config.yaml
vocab_size: 1953
norm: "layernorm"
init_std_up: 0.0361
batch_tokens: 32768
train_tokens: 166800000
MLP neurons of a small language model. Each row is named by its layer, matrix (up: input weights) and neuron, and shows model dimensions 32-127. Each number is 128 + 32 x the weight over its row's rms, rounded and kept within 0 to 255. Numbers have three digits each.
After each neuron's rows, "fires on" lists the tokens most often at its 100 highest values on Wikipedia text that the model never trained on.

L5.up486:155067125164109086093155112133167102133132141122128143125205103083148115120241181121131138164111104114153136097113156187172094102040122116182152147111116121165136133076107081091164093129189092128151175091151140176099131145175090148122177143142161206065140195098122100134121125084134138139
fires on: "on", "and", "um", "g", " of"

L8.up280:148087143112118119161121082098145124080174117138123116226095118118114195141133163055142118105089180132162146115088180094197124086098162105141165153169129166143108102148179101120109167130172106083138104158185126147105130177111167149118179095146085083186105128126143112107135129128133089099
fires on: " ", "anc", "ino", "E"

L5.up69:145093118082033108060108121140087139189152115140069168113083107053141085147170132090114163092192128099156122145093145208103104095110091131175077147137048144089130142118101088124076109138146124094170198203157146119155166121124141148078109053154091102140145152174134152192165180107143090124
fires on: "-", "–", "ir", "io"

L7.up322:102129132162071101067062114145144146086122218144183117163128085130158144183111163176138142133157161128141125100100109119091125136124087117169037169117103119141142155093110135100075133165129122135075147100154164047062101139131164065138207110134146103119099204093175135136162149122126116124
fires on: "al", "s", "and", "iv", "iss"

L8.up402:143134115169173110108096116160132114060063137124167141116129131158094136126160129084143105160153080180153190095166116184172131165122155130096072132108133170143087100105084190132137128095124114104149113176110145111097136124178194164031156132135075139080099136094131126168085092114161117088
fires on: "et", "s", "en", "an", "or", "ist"

L6.up374:127183125124162061114118119173094128111158170096159126099103080091105064105159124104135080107112176150173121124086166171114091128137178118050145138095134163147101106111099111113147165135081109176094123179081098143108099148134119081124132130141132145131182153142167143179183111105119157153
fires on: " p", "p", " Comp", " York", " work"

L7.up476:166164170176122167137123120163117149101122145101167116113068135192130047154193092100135157155124167118126141146143131117125140132025095108095137110122091159162135082101064130092128133198123116096129128130136132150127155116122107103151103086125189139101098164047112099175146138146153143127
fires on: "t", "s", "b", "h"

L7.up201:084161124120147078119120103151164091168077108153147131112125169123156140109075128149116096139143131171155070105116072188137154166107183106126110140172138146087123118130100181120138110092083095109151206133091123123111167177164111099118102110127080187114184188135119106197135135088094073077
fires on: "ant", "ific", "ess", "ound", " Se", "ical"

L6.up100:110110155199078068096115126136097116168166136073111117131157094093155076114148142139140142111147132091184081183091102151169114118138116133121141137151106121125104102074097123191114145150141153174136102077144132154103107139122100174140165126174110128132124092108071188152118081124074153119
fires on: " ", " Record", "g"

L7.up350:121104121085166155076124130135194134091100152118115180144115125112134069212198121108151166109112120169147138140125120078178080100147115159142145148110120155076148167058181108152068120151122126130124173140116141185150137115141079098081107102086095163104094164148122176074122129134140103124
fires on: "ather", "ut", "h", "ic", "est", "pt"

L6.up168:134100123123084134107093184123118106121087105136093150105093133159147047160154139100125159156133178084210145136124106072153147067141134124104189139104148125099077096136165126148088085129114096173108113131111097120148134079194137175148159101170137164114132138118115129211162155087115066136
fires on: "-", ".", "'"

L5.up385:113121080117192084112095141189157135116123077074117125100113118116143126124199174145157168139155125098148098040093132136119171048145120160116101131204140175130106138153144061165131102130079156086148097110127096158131133129079098183104179167167118138161173119146159039136107148125089159152
fires on: " York", "ville", " Park", "ell", " County", " Street"

L5.up266:192142120106120162094105105151113111098101153094141103091070135098164082177146120183198109131143137122141100136114194118130109123116046115061153175104163154116156101112129136069113055158086136113142104140140099156130101186102101099112182052137101137141102125180040110119146133176123137105
fires on: "ac", "et", "ad", "est", "ap", "es"

L8.up275:121096091074131134157147131191109129158107129135173094123160115143167129131144099092053100121147150053177118107149135124085100152153127114134084124127114138098190103194161130120171111178047169137095120149160131113182112124143126104123123091134184102070145201154161117104120158061092108083
fires on: " S", ":", "′", ".", "°"

L8.up419:141204145131159135131115108210164080129183125182103109155151169174126146118176161105158128160147147107160119137156163166144146085126082204094191159122154110123106078132118176125207180141050114097132116066101118137084102148132155082118038112144142147096125130124129134112147105107077089138
fires on: " ", ","

L8.up12:090138126134131127120089141090084139068163153078122159152127071179155136147151182120211124127082133145083145135108123102190118055187097108130138138090091104157138087122104182118121097132204100062107147116148156125165080179166113130067110178139100152108148109128105160140139115159103094072
fires on: "s", "m", " d", "ced", "ch", "=="

L5.up82:111086068142166142171196160092158115140095086098127093116188090207153131067145093093130119195084105188095121123128205080162147153088116115142079157104123126116117109117064175126129164140162121146096125080154150100140112075148162115090123126095177189086097088128163150188065123165114157189
fires on: "t", "s", "ent", "y", "ay", "g"

L5.up47:152118085165138140068162114125119193111088128130113089118163089146156141140176109135154147099151160132192118158129145156141122141118100152122097183071154182089130136156095146146076135103116199146161113099164067108096131133130093150174158122145106101147063170147175099105079117140091172132
fires on: " of", "a", "ing", "on", "us", "ll"

L6.up63:101119114145106143107194145111145117118060114157166089156087142192139145145150081147196149074136084160091111134167118049227147116142071131136104167157119089082173177091117149145171077113157146121098068148161108167155151081141140143152121113144139129119130135158090165103129147134104090127
fires on: "et", "t", "at", "mp", "ta", "er"

L6.up13:054124139146113145119125068118079130107084167145082157072100171168122099150193137126120105146121149099135076107118114129096102169102063144111133166149103137074137079078120119152120063091195098151104134122173121107121127160170116149136107115176131154091141170089108091162126160150092129095
fires on: "1", ",", "2", "3"

L7.up359:078072134121125140159122111158114081052110141111170158129097128097162132119167133105072089099168111122171131098108159120118153109106142129171196158095091127087128154129107129167108080125189131169137123147125123142121156064200136054098138088072057111186101171156127187126042129107093121139
fires on: "us", "ac", "ut", "duc", "at", "ic"

L5.up281:094124128136060134114113143186146090161158119149109173125101124135163091127127081091150153123153126148143088114101144127160086140178089221105071139102167121107105103139122111094113083106175083114156107094165103096128132098114084087152038123139136135135174150151112131140159154076129156114
fires on: ",", " the", " where", " and", " a", " |"

L5.up248:155137139114080124049105140161174126074146136092135099076146134077131120147090122129150160111155120157127092099078118167105107196079128104126121181127131116104088114160115107164173128140095157140122071101130152166107143045145170166020108101150159106158144196057133141170143110037112140141
fires on: "or", "re", "g", "t", "os"

L7.up4:076117121115201145128144041159157106082184098123162181144150161177162099132136097205179116208112182123167180116155115083101177122118108177118120135134156094168169124125179067132151119113093102113138124129130114129075120173079053105121165141129147143143097170123127175128055106170136092155
fires on: ".", "le", "w", "e", "re", "ep"

L7.up43:097174113123114163129089104144161117116088119125100141111154142129161165174135094091148102101115106150136043150122092127138175099132161129128123124172150146089163188090128066130159089104130191099113107176148145119117088065088135123175062171117148151182118172140103209138122130137092142070
fires on: "1", " ", "f", "es", "2"

L7.up231:159044095098117121154107140115089118126129135108164092081137152126104155133090096131174087217121106076138118111126139145177113134145093160134161131118143067125138176140099097173161164043117119124147146192146109121143149131137202155147164090116195134108147134127116195135091139120108098081
fires on: "it", "or", "ic", "ial", "is"

L7.up532:105122074106103090130105148147153119110127138143131125093162107094109138126152092115189143085139110159076118154125114077191162136153138158124101138136108199098170107140138116171125110050176146106097130103135116146098083135142113163117147132195060130046151076132054145163139150125109109062
fires on: "er", "am", "at", "ar", "ig", "g"

L7.up569:183073148094113114088198129175142135154138136156145162118083104123141127182088119120131098124115091089135162158178159109130176173162156134132064065128096097108131135076118108168118169177092150102104179177109144151177090160079110117143133071158078121154144112138167130183126126079171112124
fires on: "-", "/", "–"

L7.up76:126083116106105100137170139133072082101045163094141089132107194110097106144162141158133186128108129151161174110139168092121125133121132176135141124121110112167106110107191093112123125114160047153091103143156062101188182148116174141167139106087134111118115148106132104119136129091184176139
fires on: "t", " it", "ust", " the", "p", "ict"

L8.up70:147060090106108150133117098134168082140227165161133099163130097115142118086108123144076150134112133151146140089144109123121138150077156133131110122175114131147060149130149117176084158136104136125107118108089156131128075099095067115133083177126183156131153132100182100140156141082145137133
fires on: " h", " w", " r", " re", "ight"

L5.up49:121124178111148161119125134144164123140173109138089137119141115113138117145176104077156099178136177098092098124104122139147121118144058128149108069124199127189052119089172097101096107184096125125102108094109139192114119137158103086114099115127164147161172100133129108158203105069088096132
fires on: "st", ",", "is", "-", "up", "m"

L8.up243:156080098078131130129150080153103189088126121135179084155128172152143169189146203146122141107083121115152135090099164086101112123134139125158094157016133162124114110103076055071172068135150098113114171144142114104114120161117154107113218178055110135146071125199125108177107214086085147121
fires on: "w", "ount", " cont", "iss", "ic", " W"

L7.up229:126083160152158129130091086132106148171108156111115111154077089130105129126077140081161156130102094092174121155125178085162111122094090183119171109148111063148137090162116156113138142073109131088168195167161112105139156151123102099147110085130121146119106144113144112122143125124131151147
fires on: "ed", " he", "er", "og", "ag", " did"

L5.up347:177083129132118134089164079156094161167119174131107131169137112131130154077178094117082087100133117112124092156208196160150199154183109138111114169078082134168115144112132143082170145114143150082120170144097157153139105108095109123067154102094104152122100165205131151168160152144114122121
fires on: " (", " ab", "–", "b", " Ab"

L7.up575:142117135107119140077099109163132108129155150081189150104134104163141152154139110135074156171176149113129167084123043103153139195091162156111128145106196165123124086207151128129140096077141097068086116111094129126083146186110085165144169131189109077121087123127194105163132152129146112110
fires on: "w", "ep", "f", "st"

L8.up401:140125192091124125131151125181170157112142116203138163182149144134173166165147146114101088164151140094100095168190131094100087119110163100111202179112202110116096125152127164113111150192081112107144118052068098118083150139092112106042091114159152153132112128139130137125141115090107115122
fires on: " in", " ", " on", " of", ":"

L7.up548:217124088107129161087142090139046136125162109137147171102146096122136119126176190128190087131100150136112132128151144149129144059144128161115132179148092128179075118176175141159176078117126154085156092200138115126127135152109144136102147169102112110198190113109086144101183095129163144119
fires on: " of", "ort", " La", "ir", " la", "ol"

L8.up480:154087181045091130164174122147164143078185170110107121114156129076090119146119079174080138088104132077128083124137146115113169167102107196068061192108152127141135134116156131053114081075122091120133140133164102110150170145171121141115116095094150130153167141095109154142148095078057164064
fires on: " m", "n", "om", "ac", "v", " C"

L6.up338:130127133158132075045076135109156136150072140067128118119088056159141090158105063114074204159103101109125134139126108164130110096157127123111165164176118155105131130143184219054150111172114166098113171163121151118175106114086098110169156201154153123160117113153176216132139148086119113139
fires on: "t", "st", "c", "T"

L6.up26:183153159188128061090149081169157150122160124108115124161082138108191134180106141152141162125085139129179103123089155143159121082082151121149119143104156081136136183142100130126103092082134120144091165134151172073090130082133126129166145084143124113178080132118126097136149132131200102117
fires on: "s", "al", "r", "als", "ivers", "ers"

L7.up413:171124135142141127149151085181204066106165086067141171106136119097150115200136115155157116153148102139106110100107153135165117145119093149137106159208175112095162087137131105149155090165068173073173172077074133113081091173108129169147151154116097159136114118099112151091106139144124154163
fires on: "et", "f", "ad", "-", "ach"

L7.up235:155140102141158139113129135067115137163062137115143158169192143081159117088139115123141128169180126154131181141139126063141130168096152114121113103132158132158094165139104152128162101076123092116057146077173104191124126094177097103138135118134089085092075209113090172115079191091128104130
fires on: "on", "n", "g", "ud", "ern", "all"

L6.up402:123127096111151109088117151211017081151070100115121151115122146163143083141135103112149170087109122142100137114101145081150108160091103141137091155084133081116128143125173165066157166126149173133084099141137129154124164127077100150111204134080175081096186091175143114107123125127162129135
fires on: "p", " att", "vent", "t", "pt", "at"

L5.up208:117121087137139197157078166116142123133151103076146127146120173132162163121160146119112187148152092167174146139118043129180154104040079155104084173148093124119124177132126112081148117103127115134146145110184119078151098124151122049148131139120139112121109147105158130189152146054111104127
fires on: "m", ".", "um", "6", "d", "er"

L6.up267:125158092174106127122106116123155083148086102124159115157160110106117133148138139094122126141148095101141150106099175144182116069085102135112143114175128119133143192095111162083146137151124101151137154153091181168108155094123084150194100138123082118151058151219215149184146098082125097120
fires on: "g", "un", "il", "op", "in", "m"

L6.up501:168096157154115117106109133202232073135116084066223170168159134144127167150099138162139095158094079136131086124122136113185082102114058077124101136148142136171127114194097099122145122115106074058162126085114168143090133123117081142125184091143102116137186146114146156135068167141142129107
fires on: " f", "f", "-", "ild", "et", "ec"

L8.up182:120089115098154083162091119192093155130134164078177146123102153136143121188106099148100068122155115103063157102128111227150093152113150134131154151122130095098159094089068068118160116070073058113107114121092114078122149155132123160164197117107150129130133131107106204088068108113083158115
fires on: "ine", "or", "ic", "re", "it", "id"

L5.up9:135090054132137127103121107160176134135159075110074117188111138139172137105193151109096134057137171133128096132187141161103161093090119155113159121128160156130103153152160112152138156131116158076143132180095076103124134107145185139083129073075146168122084108087182156144126133159170100123
fires on: "-", " of", "–", "ed"

L6.up53:161095078114162079100070141131128111144129095073130111118125173153152144177140142154140176122177112147147136128149125155131103168133100105152170134098162128062092047142155157154114171120104131125094163080124155165101138129101220126096180166119163092121149083174136147155123135193077146151
fires on: "at", "t", "u", "h", "e", "ed"

L5.up65:130105142180118116107138141137138143101189091104127089153102129203142172121131109166114117169109120201145059099107155123091150172127183131146114092154186111121119034093116088222116157147141147143132059107140122103061106083073089133140145163147137122185151126057122184127085136134159121163
fires on: "-", "o", "e", "ant", " me", " de"

L6.up7:124182163134174143156115106158133130163150107108084123114102139154101157127109068049157195111078159121131164159188103131134105141059120163121136065150123055133107081139129143147115135186093159168080148116196122151170134129073152139141109112118165157191115113205120165131130127111101138072
fires on: " sp", " n", " he", "ite", "ed", " th"

L5.up63:111186141086122146112153154160150103135118121073150154117163133087143158140123088126094106141090138135184111107149171168110172172130104088115060123150149102193133180119160157096178126093179154134125167119179097114136133145080105097133150086137144168148073113117061152087146059090168074116
fires on: "man", "om", "on", "riend", "er", "ather"

L6.up363:096120117178160112082132106144118123117141069115117173135098185147163110191141092134150149057088147086145072168110194128135217073063149155074132164178166132083117078106092143119104121084123134091119122140115112176166149068093135185145128116130128098116147112170141108117057126162133113135
fires on: "ic", "y", "v", "iv", "anc", "et"

L6.up181:122102084091104133116038085150180161107104117112138067135144125057131105161125146149136134084111097154120140176121122138105162131070132117115166141111136069082133104157075178140102152065084090124173156086161136128167141084140103138101135111097112128137084110161130122188136171114119122147
fires on: "er", "ar", "g", "h", "or", "r"

L7.up30:176124056122153103107109132070099115145131098115123122097129133159219144124165197122153152122117142091165163117106100082092139094144161087082088116144160115121129085177085124143093139110120072170154142092158147110195126141158148079213117112173156094086113158108163156205181122082137111117
fires on: " ", ".", "'", "c", "d"

L7.up47:050068120101124133154132110160152130117160163122157129107072136119129096088167185137105164159131125166106089139125108105107118137098212143089105104124135151185154124137153124094199140125156126154105098094082111148134094149106141101168150121086163133100070126126177132180157166091096153080
fires on: " r", "l", "or", "c", " tr", "it"

L8.up335:072100131135161066094115078072077112148148128113150096129085157105173145157133047122086099146150172160141120165056091132175123138122174138144076122092158121160089105095104128138128115090094127110154151190093143090145116130174166136107093099136174121143220143090103143194167173048118130114
fires on: " a", "p", " p", "P", " P", "ed"

L8.up476:086141087121182177113158149118148133138152140153114148108094129035122124136132070132147090112129114106147140144121084096153153154162143093120103105097093124152087129089144101162118043136129161088147120131124118135071143147142135101132140168183169119164183115088076149077181121103082107139
fires on: ".", ","

L6.up389:111141145142129077084116085090145043123136132084145115100094096143075088137171151117133102181116142119095097068117140102098087122136157069157125063149146161145121156143133111095126130120166148100183211184125175186138148073101097082140125113160162166134148127119116137165167174038129169116
fires on: "g", "h", "c", "ography", " inc", "t"

L6.up199:109121190134151174115121135128113185162131212139182158127127165153158134125070150158131160103166123159150165131115195172062155113153092104138153112113088092145100207133129125137116062084149167105116173099146102067148043132136096167122126119146145145124120105120159166138152069161118132102
fires on: "s", "es", "ets", "els", "ents"

L6.up1:088089143179119114128134127131128091219175144108105112146179139153074086155151128055110094116160094124163153166107119115156141163114131168176134128155099103145176081151110120096105181083144100109102135107125136057106144121128112159170123167099127166130118131117147151162092120146103090163
fires on: " comp", "it", "ed", "pp", "er", "or"

L6.up20:138140152164106186116207124144105119117160143163113120120140171192161083117147107072164125150109140122129154156123127167170090128181104167102120112042155108159075185159133121073085062195138099120131134144119170211114108130165111104142131132121177111163140128117085064173171132087096124145
fires on: "s", "th", " are", "ies", "%"

L8.up56:136051135161120190136151147167148202096088081118079120119120089085132071121142053161131095121132143114101162136094135080177145133130088166163126091134138114188134085139158113104101057115192141105086203118103113157141090129103082125194074095138159168185107114145116120101177159102161129087
fires on: " fl", "v", "g", "fl", "ig", " pl"

L5.up177:101054101150219094129151092140150121127063109137165145129151115116143123093152110160176144133182166098118121107145181130152151174104131096161140170151099166105141136112149120119124121104028175100099113156114128128130153112159119162137182128117130103099168116138095136072110085130088046137
fires on: "an", "am", "at", "i", "ad"

L5.up314:133135074131082101131129129070117138099131132103137135123124116073228076183111158167111133167132153143112098143137169126063183137209121112137157135131149112104138145179077098122110125129162143137118084135134096145090124113178196067115097178138144185094129203143085130162133143115119161115
fires on: "s", "al", "ia", "ro"

L8.up277:163084119147107104098117153128193146163191154062164071126130108069176149171149136156211093139081116134140133087142092111184057156101104138159132156144127113109074102160142118152069089126094171120147085157154137149094150164153088116145142118132192106127076166149133132078081120116160147142
fires on: " of", "on", " ", " and", "w", "led"

L7.up280:058048141163100115125169120134177111057161112157103164118122133156125114147145138132150145132115095143173066080158201127146176109143218128091115140123122118120121088085093100124139086111128159079139171098157144123150169100169116111075110118117183159091161077112220103135077130157154082129
fires on: "-", "y", " per", "ent", "anc", " f"

L7.up506:103115058130081082066146114152114149105165152149086175132124113133158110165170066130102127054149128110212155107158069158116110084151132172167148157170150129133139051099053124140167103092126110136073123137120186096102097179180142124132095111133111105144158139133130115185162109157094153139
fires on: " by", " to", " for", " ", "if"

L7.up478:116183122161187102113153122123098160150155121082090185157170148118133150118170170166075140100149111130132143135166132140141154133122131139083152177122152073168165135179159137112172106102114109126167132133180116107079129074065123189081109166142084134163105158084171108127142122045146121153
fires on: "d", "n", "ark", "ed", "ly"

L5.up351:168075192128123098141156144124119173110163072117073125080155108091102076113165109130111124127172111120136098141127101090096135189090151150108143119141183121110095119151108109194092144072105139144141156131122060105150104100097160144094133106187134145152110171091176169155129175166104143107
fires on: " of", "ed", "-", "en", "ant", "g"

L7.up290:109102125112126137145139128115170126087142044116214142114183116129117139181171138067104130063158102122149144123152095120179082137084088137082084078132117189120156099158157069142102191085134104111119134111131076113115155100170158158130173129135117120152117114125077161178094206125112059138
fires on: "'", "er", "it", "ist", "am", "oun"

L6.up99:130140109150114122089156142117146133116134127128163186121149155100191058142134127059169174152140154146096161110105119104089171160192114183082078124070148097072107095118178116105166066083103101119080141158157198070120143119148118139107064105255137127154166193175141129107106138080110115159
fires on: ".", " while", "\".", "\"", " but", ")."

L5.up479:153066148102158139033145125130120138099100108131143083153142100164079177105084174133133141105179122133101119157150110123171094165132056122129101129126088189129134138123152137109162079090151127165094107116116118148094121121187136151139141128127138130128132088133111155137093083109136122104
fires on: "t", "T", " at", "at", " At", " per"

L8.up549:137116084135139171165096101125135165068098141137114165134131209173131108164118108083129141141130123109137109115069075145087177092138170176165110088150177141106096146127187064188098127156136168166072186168155131099128133072149068102175083148172112148087163106161114155146129089149175137118
fires on: ".", "0", "3", "1"

L6.up457:120126100087139121121073102136145156147092093184163132183113105080121125183135103109165110176146116135188168099151135180159145105096127179152108120089131137158126081192103192161072140132114151116089109083172210085104139120083172142048142074123058188129121122155144134130156151124130141100
fires on: "er", "or", "h", "ed", "ant", "A"

L6.up434:147129099106184119109128126121133144098201086184182155166144071092215144141153103089116150102086162130114200123156088112120124071120166132094201140117103179130138112134152139116107112070159049058150126139116098132173182114121137123124191157140126116130175145086133077083126159153067116105
fires on: "ir", "ol", "ubl", "se", "ri", "."

L7.up216:162099102146175122107128129164119186080108174175206094111083088160167084148099134166137094109134143105165036109104073083124129169102227109123128161110122135109127162097109080121104126126107106146158114168159125199147128140184071111103186158120117131116188127141109128122117107132118160096
fires on: " s", " w", " res", "ig", " dis", " b"

L8.up491:149085184067116088102101102107138048119120104164143093147166117143129122138097154085151128153117136163114131140137127203118148168139131092161200153103099106113125116134158133153178164116108167153150159127134173094142168064126137182111086094104123100123107130154133158124196149082135077101
fires on: "g", "ar", "ut", "iv", "ent"

L8.up158:107144199132128187114135158070159182100149174110105165152123165163116122102104090146139038143135128139144113109113131143142165125096107113150128137148132112192129057094130150122084131180105157170102108143127175122078122109181072107176069104130155109130065103144098120122062169078161137143
fires on: "m", "b", "h", "y", " and"

L8.up511:132157087122114169087150146093126151052131150111154116126191152153185112171150146109143140188177174128121113133113128174131158116114161083078082126108113116075194116128145106156140114176084111077150175149095147050131097150132148089140075124202151142113135169174143143175116186075072127096
fires on: ".", "\"", "\"."

L8.up185:139125150117101078108094069180164157106111163128137170092126190129077204106161118156136128151097103183166115129122157175179107083148138176087190110161097125176110072128202147119143065163082076124155137156120092148146120124139144160103111111152135129067132136094117148123151119169101163152
fires on: "p", "l", "pt", "t", " "

L7.up491:099105150194063114043162114120159105024149122134115112122100116134098127082143162149152131151117092111158132114104138062145055142123114153097085211137125185125059131100080083140148098084193120137097157121219139105117144188109113160136182098115083145170093133119135146120096074145153125121
fires on: " ", "anc", "v", "ust", "arg"

L5.up333:162143129141166080160114048146178080098126102156113136174114151201183143124136136134211151122134105187107102120158159098165127162152122122112105114158116141153138126022143140124138090180137143129063157201147133109112110146137172132120122123117097159138083161080091134109160128105148147118
fires on: "et", "t", "s", "l", "r"

L6.up255:138096111066096129090104112100129105132116112081161108151164061144145130087087129127122118118073141129160116135158135118167131153147110088146122155178139158116138123108160097082140153122075138151190127151153067174107097109167143112157079108164061139114190093126123114085129113195095076132
fires on: "ad", "-", "ail", "ac", "ud", "e"

L6.up334:071086129126051094100126093161138102153156045107086072134065177118135144091047133172109134111086193144179097137126108145167080115180107155126178117126096119157139102162159092157156127116128162081164099140145099104121139143115163100173102140093087118144172099177185127154103200105162091111
fires on: " the", "re", " for", "ical", " and", "y"

L7.up294:117144134145132120162098148054215139108105146097124114051076141143119080130118150127114157109111183187161155122091172182135102130071179175138110183159207131127115096145223111155142085114145125116116174157169069064131127124128140136094105138125192159123100159137133154109122125137114122127
fires on: "ent", " the", "tern", "ous", " in", "he"

L5.up318:093136138105116172134143114129120176131154138078110131136114157149118135160116126130142121186116170132116079107115055159078142118188159006127141096138161095114119255148143083143134103127150133109129176129166088143161124115139101095183081087105178125103112174066136103145121163131096162093
fires on: "s", "es", "ors", "ers"

L6.up27:167123099182171117123072119099143096089132092154139157159141136143166152079107142138136138118153083146184071111101136125135089166089148097139162129163161090108079155163093123159147107152076137107142163136074148196095072129131167128169092051138178144131124154102118106210109152132096122141
fires on: "emb", "ant", "ess", "ap", "ound", "it"

L8.up355:127103103134070114142168131169187157134137151162142103158166097073125112168135101110124184105144104120116148115122101120115218089098161117091097111134118138122118094135173144134140110105114083111139124128057151115116069103102087127125137103099195110110111113146118063171156112143157081154
fires on: " m", "augh", " h", "min", " he", " r"

L7.up302:149152151095154137172078175178108070105144156072110149094169225065140080107103105141114133080119133128120106145123068161094129130121106125103106133114124104140112087172113125107079155105149103147152144118150080090147176104162198187132192119184124136103116155133147160147152089093077096103
fires on: "en", "ant", "n", "v", "it"

L7.up408:129170097152114094140132206093069152110125129146162094165116090184136069100083112140173163138126078096140059143114083070185124139108171169166146154099105067093110098084145091145096118149118093128133130162116161110161167109121124190114104101195150169130107142137164106098088114116123154155
fires on: " b", "c", " st", "ig", "is", "end"

L5.up251:126162163105091123100081104153135133116178098080165104163131091185189140099114128100118155141139094121097189142096157100136079081168101090170116140119156123127092160124075101089125111128187172120088130116145199064098145082180088121138146111106151151112187180125174134174070120119084142074
fires on: "s", " att", "t", " Cent", "w", "m"

L8.up63:167061102105135103134125148146138135179120139158196175151156090117178144081155161137103058125079126113128143158147090145110141108062125110202140093104175067172071132150120111102103106109123183160171140119138154100134156118156107097137096094119103195129076105176082150085157123133145137152
fires on: " B", " b", " Br", "b"

L5.up165:204134195103132164166100112173113142182145151127133100093081072087077182169155113085092159088113145124116131116151090078115139086092164138146165056077138094163141123134125119101087169169120129179210122120137131157097078136186125122218110124141157147147118094142121090130107118104137123079
fires on: " out", "augh", " dec", " Mor", " var", "oc"

L8.up150:128048118082086101142074163142135103066171108092144095177117154082130106149140163157130135133103102093137179171127077117151110130080202190161079158157173123084151112086125134145144079101102137141149091124073123116138095127079161125126113091154116213135117140109152204153134107102131136110
fires on: " a", "g", "c", "u", "or", "v"

L7.up313:097041138158150179100140134181123111112139126142154151125107143185153176132084142133175101170183132103101117159061128147130139152085112070121095156157132199088118079113126152050163186115131166124107113120127115130127099163189109138161111082127078099149104122073107153129085062105156112096
fires on: "f", "i", "et", "o", "ist"

L7.up243:059088140149079112093083096158112136060140157116138140095179149153133118145150100161142108077118095114115125091112103117191208068116135143166135127176146107099071202105116132127084099133133114112132179134176115097156098144135113155171107152148226169186130170146115103141131174109156129097
fires on: " ", " v", " sp", "2", "v"